Part of a small language model's weights.
Architecture: RMSNorm before each block, rotary positions, no biases in attention or MLP, untied embeddings, normalized queries and keys.
MLP neurons of a small language model. Each row is named by its layer, matrix (gate and up: input weights; down: output weights) and neuron, and shows model dimensions 304-431. Each number is 128 + 24 x the weight over its row's rms, rounded and kept within 0 to 255. Numbers have three digits each. A neuron's up and down rows have the sign that makes its largest values positive.
After each neuron's rows, "raises" lists the tokens whose logits its output raises most directly, leaving later layers aside.

L7.gate898:176125142125137077099117099076144137126097090145124121124106127116116167104161125175109122109166136090141081136117152114142128134122165128125101124137133174160135101162114142116150130107132115108199115118136104147124144171130099129126131147113090152112168127190140161090126102139142118085151132167162133102153139115179100077127140105125093104123156142093147141099125122106153143098147
L7.up898:169096115130148145130190074118127187142091131120157113157138130120138120114124094098161135156092126158151120138130131167141115130118150126124068139126115149157163137179115167161110107164105155121139111145131161175171160121128142135141132116115145128128106147186082113122112090151100086104115139130146109121144128154142100155162061140147107150142113166169107186153134118077162123088110
L7.down898:139133124151098129094168130146135120158132126147155126146158144162139131145150108153078155108118167110150145114154109136143088161155122123149136151123118153106143156131122139163132140118139146108119160137105169113119169098132148088144120164094119121124135148165102053156108171130128093141120147155158107126188109137166161129135133166123127135148136145169122137147110087148127107141108
raises: "for ", "from ", "upon ", "which ", "who "

L3.gate98:180131155170186147098104152134141146087144131147135153168084160172094144148159109149139089121145136098147122149128140115132158135120141161155102104099124149100108163135141092166111094096189169161152137145153113137099138128170135123111143146113129088111156158099132143157132120160142141104147127126134137123139125146190133123159102125120130108168178130153102115110106146117109161140095
L3.up98:143113103128104153123108123121128150119180161134104119165113140153117152098144117075138086147134139132143102146152132134095147128112090150128081091119098165144108094161097109134160139128140141106110147150127131105125132150159083115153139097128162079111106149127092136119149149163137151141133144080148139142129123102128098167127107127083125130186121142133079154105123133106109098097079
L3.down98:101103126139122107148127158120152154115085095142139162136147123104125106157132110140100197120135090109088165127124093154139154076163161153140118122095132142117123139131123120109131112128137162121115094113128150129121170108135158144138121117136140114123132151101124143135195124109169117129116146126145151118120101135128091158164120116113160113117144138131113160161139130131130102165129
raises: "to ", "on ", "==", "as ", "by "

L6.gate373:111144151119144134130119120107180106129083150099134111107126126166150098131140157108131097142133166117154117183150161070066166104102148135104132103130171191164121116134098138135112077083168197119116144130102133121132093136132125088130139160152147133117148142103163118080125115149117111110146128128103158110174111172099109146122161164130083101117116122106168084127127135140146174117167
L6.up373:137143101117137153140104163093158129152148110119151117186131133155126112157123110149145089159114147155152117110115169094082127100101115115118112095173115157126119152141111108132137097098119151151121149115096123150107141138137154103123164132112130114146101147124128103081146124147133120145107122163078126143119111100065068133096134124122171111107140141180146095126088150138159133138134
L6.down373:109152086114060120130149118103138099114153132159101110139104123128122121110112125153126158118146108149183106097183093113154148093087120106148122143134085136132132131140145124139118092150121110104084112099127139110132126108117150160121107131169120148126071140094143150115114156121110110139115101171126130171135108075118095092100123126097138132129112096155121164139133113131096126153098
raises: "through ", "in ", "by ", "with ", "along "

L7.gate533:135119157166101105122110105128091164129123163118155127092149115125127130137101147096124100143122144170139118143119139139085110136114136114108140131143144108167144125089071093085125143135141170140127134159124103151087141130143131081141161091105124125102077135142110121125084195096119136077113123119158134109137105112138078184141162151128132132135097130112116075074163101110137138110131
L7.up533:114136125145113150153104100161133164166133152109154145087149160125144111121105144109108131150148113138168142117088121155091101135134116123119081100163155122192128093089103126119123116104122157115163112101127163107139178120139114114144128109132150155133121105163086153111086102135124132074122102122121152087110102102139128152130128113151150184099175184152139048140112138078110140112129
L7.down533:127119147101135126132160161122101117150096114150101148124144120138076111144083110124103130121170164099103119091103126069119135126146093139162109125132133143091136144148136134103134119145122131137118171117117161114159103108130134116095102119108161108159147074145132151138145141119105065141130131181162098107089173112110141132112144164160115151156159125092148138139140147140094139158133
raises: "| ", "- ", "|", "/ ", "than "

L6.gate981:147098119109150164130124100127154157108148148170100145150079126124083130125135107157121138097143113121113083138109143092084158120109101140145092164129197127137133114083098151104147122156164130148147109118111102137104113116135136100141107093147092090129160076112133103164095160130144183119157124158138131082123154105120100128116140078157116101147128128101149106139108141152103102123121
L6.up981:154088101126152142133151097130128128093154114152130151155081175106118145132105133158127150139122097148145071126143124122123152155111118160145073153139157146158102155114148145075144099164155125111138131114116110101104098072118108104134158141150139113129117120125096119133112133113123148124125106134114146076159117119161109132147132176151123088164128168103131124164085125145101080092080
L6.down981:142152182150102115104156120112094146168127112120063055153162122149153110143107113135110141122139139157198174143113137123129095164136111136129121146115101133140120183136150136141126148155114138128105140116145148125119094079099109156135144151097161140148124142158152185131103104120109115169147107146144128077095113125137093109155110169125110125134126170099097147130111154131120088105119
raises: "that ", "the ", "which ", "both ", "for "

L4.gate108:176166138112111127155146159126168115097137112141116109105122092162129156129174124167131114113158116103124122114146115135149155118111141138184128129098156125158124122097138147126131107117165142162135136146128143129137124118137140119086098134136142138127089115123128114131167162081154122136132177119141105101139201142133159129083173131120118137110120109129124166135156109096116141125107
L4.up108:139150163131175140113096229115143119103132106104127109108074130120119137142166103118162070124137123135150152127162148141112123120125108128163128113105112130145113132113108198102125131109140115148110118170110141114140152150157148159140113126145118095116123108135140149134141129095152145144131153129174137153092153094115129125119152155110104160138112101114148147113129130140123111109139
L4.down108:128103106138125125116188109174089130119145119151133155121113143127115136164079159102099158134118166157153106145127126110139130117161141098106138114152101147103130159140110114149129137159128127076153099081128119138103130146104114137148169145107125139100133136133124136164100133120069135126124110121105136132129099144138146141160117124125166127141133133110144137114102167153151112135159
raises: "some ", "his ", "the ", "this ", "their "

L3.gate429:141119132111147085129100170147164131139173157175123099099136151093118138114175165111138109137114145119156144096125115106129148101100136107137108134104145131110115130106108134125172147141128138123114142175107124142137142159152111095134097137120147081168171127091161115132083168132118139123107148129106177095160107077158099111153149089139137138102131108132131149112140134135202106104127
L3.up429:143103121079140128110130089168196105103188128110150123103135114148191106108127137116132109110105150133130190158160136143121152146158149135123142125081096122140123092131162138131132081124141143110140118128156148141190168153088147129138151092128178127131112166123073138142148086142119146131120119144104108138146098152084134108139110097164164137081089151088161131141127152155121133178144
L3.down429:118151134094142162108154125149144108142122146104118073151139139102172106136107084132097095091121134106122086102109131134160159187148197120144169111177111168129157119111115163150097153140158114124136130106124116158118165134097155121158143125087157143119169134144136100126132125099123124132123142081085121054158090128166105113131104121113131089143122127094192138136111122137087144174121
raises: "which ", "whether ", "where ", "what ", "but "

L3.gate12:109145138114083171120089179119139102129149103121111143126134144169103141104141155097134159125147114155137099175107167088119115102097115122171130125132134120110152096150159164155118103130141134107146117142097135155133084067107143136109164101104123159095169054126113128114133154145107102108105154107112127161145146174172142114101170118110121154128097114135111143126132134111158136162184
L3.up12:135141139144137114166087197126118128075149100106117143140129111136153136126155122156137148125176126118140066164163138090125119137114125130125099094123118108100109131097124162139108070100136139139149120146117157174081090131132139097163162144118093136115149134105096107103126158119168109154117145097165120130112104141131123110133164121169107190110131139128117142135142097131114116092116
L3.down12:131122112116122141084133117150111141164175076160118170126162056134155112144106133118099154152155125116167159129166100140113118129132114148099132103151143108117110155111095123131110125113139134168168092133158115148181116158166124203158109150158153147104095147168128105118131123124130096135107114169124140150133108149094172118137135179171103170132088106164103150087104139120090127128115
raises: "their ", "its ", "remaining ", "his ", "the "

L7.gate548:103091105124151144126114141128165113161110162101145114109150092163105167130152083129169152150122126132147122152116179090110138133115147131125122084135095112149150163165141143147110089150140140123127136140136103139169135094132123129137127102121115097080142124084107080120139150157183158141120125103119094122126146132103139111146145054125129111145127064107091137118133134062135180143132
L7.up548:085081116092133103099170086117165160132090141152130127131125109161079123147103096130105143157135120135103123123100138112180142149134152132145123112154137099142116127159144148151108104133133132091081134110148122134105142126146090131172141162118133145134090118139112163105120124131106121164073150117109140140112109149088138116175125132169180134141141138108092158157160134107133159149146
L7.down548:112146138110103128150154115125125154134146148125096088097154109108133082148100118116141102142167115127122164109152153176121084154126105137121149134118114123150129132087160160131092146122091129079135088141128145161109117136119105157103107163151142130116096122139093148128097102126114135168102150108148102106121120104118158083127141109110130152139150152124148125153136119156134141139117
raises: "of ", "– ", "for ", "- ", "in "

L4.gate784:138139118129120119159145136147181134132143163107155154145145137087133129140176139108132094139127175127077135131121165065123178087124174124152142085175109180136137088148119131122144117082147162164128118124113083113123084142141109131111187119154104108142163113142142170125113098137163130099164127156125139174123163127118096133108162105115095106137119127140141118105111095156162162118150
L4.up784:149096093113094146101136133156142155141160079117115096142114120110141112131123078148082125149133143145116132145132114094121117056134125080154114118135122123107135088154110090119111126050166148165107096175149122142125132145142094136135167128121134133131097128126122090135137106098154138167148140156132157159169121129115121143133169113125123143071138158209150131139135167089173136130104
L4.down784:115115146116139134107112115089122156130132116114110114132128114136088104125110133103097139152152100134117153129133155141139106162121129118147133157062117065123086108131146163144080141169085072144113131130103122131148143124133127142114106143112179148128088141155129103131152104133149130153085090096110116113073128111110169121121128151129173138140127125173140099136134184143104093152114
raises: "er ", "in ", "as ", "to ", "ers"

L7.gate426:149100130133119082144097150152147120104123129131126119095112132168089185149141141142150118139158132131113145135124139145104122150142120081102121105143111160146127133090113129122129155154141121150129174177134099123092118174130097145137113098149092142162133158101108128150133141139163129125157113135153144121127148128165080128111148145096104119136139141152149104110123140101129130133130
L7.up426:152136119137138098153108137144113196137129155121128126091141097148136144120141142129136130135127141102129143109149137140163120176135157109108133122127154122116124101103183121165153128115103116139152172170134144149131073165188121118119099146131138130140139141110145159160089127124149163121135140109149113114114128080165150119122107163111143138126118160158139122127139113124128086101091
L7.down426:108130100104088168137128074137142162140136149124115120094144100132123117124082126112146146151079130110129141129136084121143131103112101147142117093130157145150135108183113134127144142115105117107088139127185145092138150123168152129111114169153142142124118157114092128124140082145159127112124137143115143134132129111129158094176150126097121150139145117128144164149153117127134091145168
raises: "as ", "for ", "at ", "As ", "in "

L6.gate287:131046093162120113143069128121171112132137155117158169133149147149143151134166146124108113164165166105129101132129166132110132142131182154094153171153146126143128152109092103133104126115158145181131125144128098162092132122116092111149166126145111136143144096121135101110077093170104164111125141119101169103153128141170110143131134147112120135158144112143104063137138107101148149092145
L6.up287:134100099197133104149130091144139161149124139127096118175104135140120138132114142153151110165117155150162099149131155142132115166110202152154107157151147105152121139119114110149135136105126153142124105146121129161068113140137094154142165124090141108143126163147127100092087142134144149105115098133108141092163074158133128145138103189162182109147127129109141124089161137114154125124105
L6.down287:128150124134077099134174133137103130116120119162146100165147127120123097174123102129143128118092140145136165126168092108157124118110122047178089111101111105134127107133135167168106130135097113136089123148108092136158129104165142128100089110142170126139083151132101162126148135094100149147141145132149103140126139085092197129132138158161070111141114125126136174094133125120147133146132
raises: "for ", "to ", "by ", "in ", "at "

L6.gate813:157151126140139155164099146117117120114165113104121126142104167115163152085159142125120119109148128171107085161161164127115128131136140160092155169129097137148118134119114135109100164139106136129131128142169135095139163120152120112109131140114122095132105131127159140130094072107103134142158137139105180145127155139201102122091138112130085147141136110109102106144153131099136141111097
L6.up813:167108138149117140165112133098101180094134118097127111145179077144173112123127123095124115141154173106136184178152118105122092199086116149130157124140117131107095156146133130145139110104150178130127123177130132143152142154135144123146152117117168106167149178133087117123111112132122132152156118117132116146134117134104102105119122094118154113090093120158172109100132138087181147147116
L6.down813:132136129141144154136067105136107103101099153102119139139106155133145099119134099141102142143130102072154115107093107111094107125100179126119104139150124144073133127149127105124126107114182107133129155116164106133103149156119142124148140110158108152148116108151141118147125097159131167149109115129105128164119147145169087142110152125193132088103129157125154139112121109156104142168134
raises: "each ", "which ", "where ", "how ", "if "

L7.gate957:181104136102096091154116124033163123122133111121123120135125092155114122126144137138129118166161191120128133088090128152083135118134186140113119095140133149111168146108142166145147083103134105141154158123147130152114125119170167163129113110129151094161125118140164127112143124094179099152137137176174102142157139115104132104092182159167140135160159095129129160078106118131137151114124
L7.up957:131133121080083156142138120130103126112146140134146079140138123076155123147147112160134140157113174087083105104123130118129072093120124156094144116114160144146107127156137132147127122159137150102143157130122088141157080180140143169124105137142128119137102144127147169107120101113141112172111115176176109114166116166129105088075122132154118106155129136135165169145112141131113144141115
L7.down957:108130169155157214170128132129110094115144156156122130085127131093117095175133130143115159099136090128109096119122147122132119127125130102146109138089091084127139141108109124157081120136154124139148132096115171132088139119125105117120153113143126156096198130111132112136152144108084087115095132116128121088123097150120138134122120112143149138120132089081150109132148126105118092139096
raises: "1", "1 ", "2 ", "2", "0"

L3.gate525:124106100134181159117114142140129137106122168143118112121127127159120135123126162121146139123188123154150115154122098081127140120145161132140112130125159120156084174109135126167125096106123173108127095137119122128144113165106119126132133119096094126126152130135086141106128091090183147141121071127151174125154109120143092080136107102134166121132160074123090160083115125103103175158112
L3.up525:153122167122194143089079124087163153161107107115158140134140135119101145129162118111148122108107118110082100151173128118125148138196118135123133138146137138102092112084081143121113082107130116132142133174139104096138130123164171135134168174149140082104147105117119097119136121134087102102151117151120148152146130069120139106176115136121122125127119142123120115138127119116131122122197
L3.down525:122119104149127178131167108141107176108143118128121120156129156113096141134092125130118156126138121132116137091121121096078076101143160144107133125143145114095143127120131123118111114146089148124134117145137067128118130116108123153146154137124143139096115102151112125108147136122131099138114109135121114171112105111122148095097125159159152093108130143111091125131137115117130159150132
raises: "the ", "a ", "each ", "their ", "both "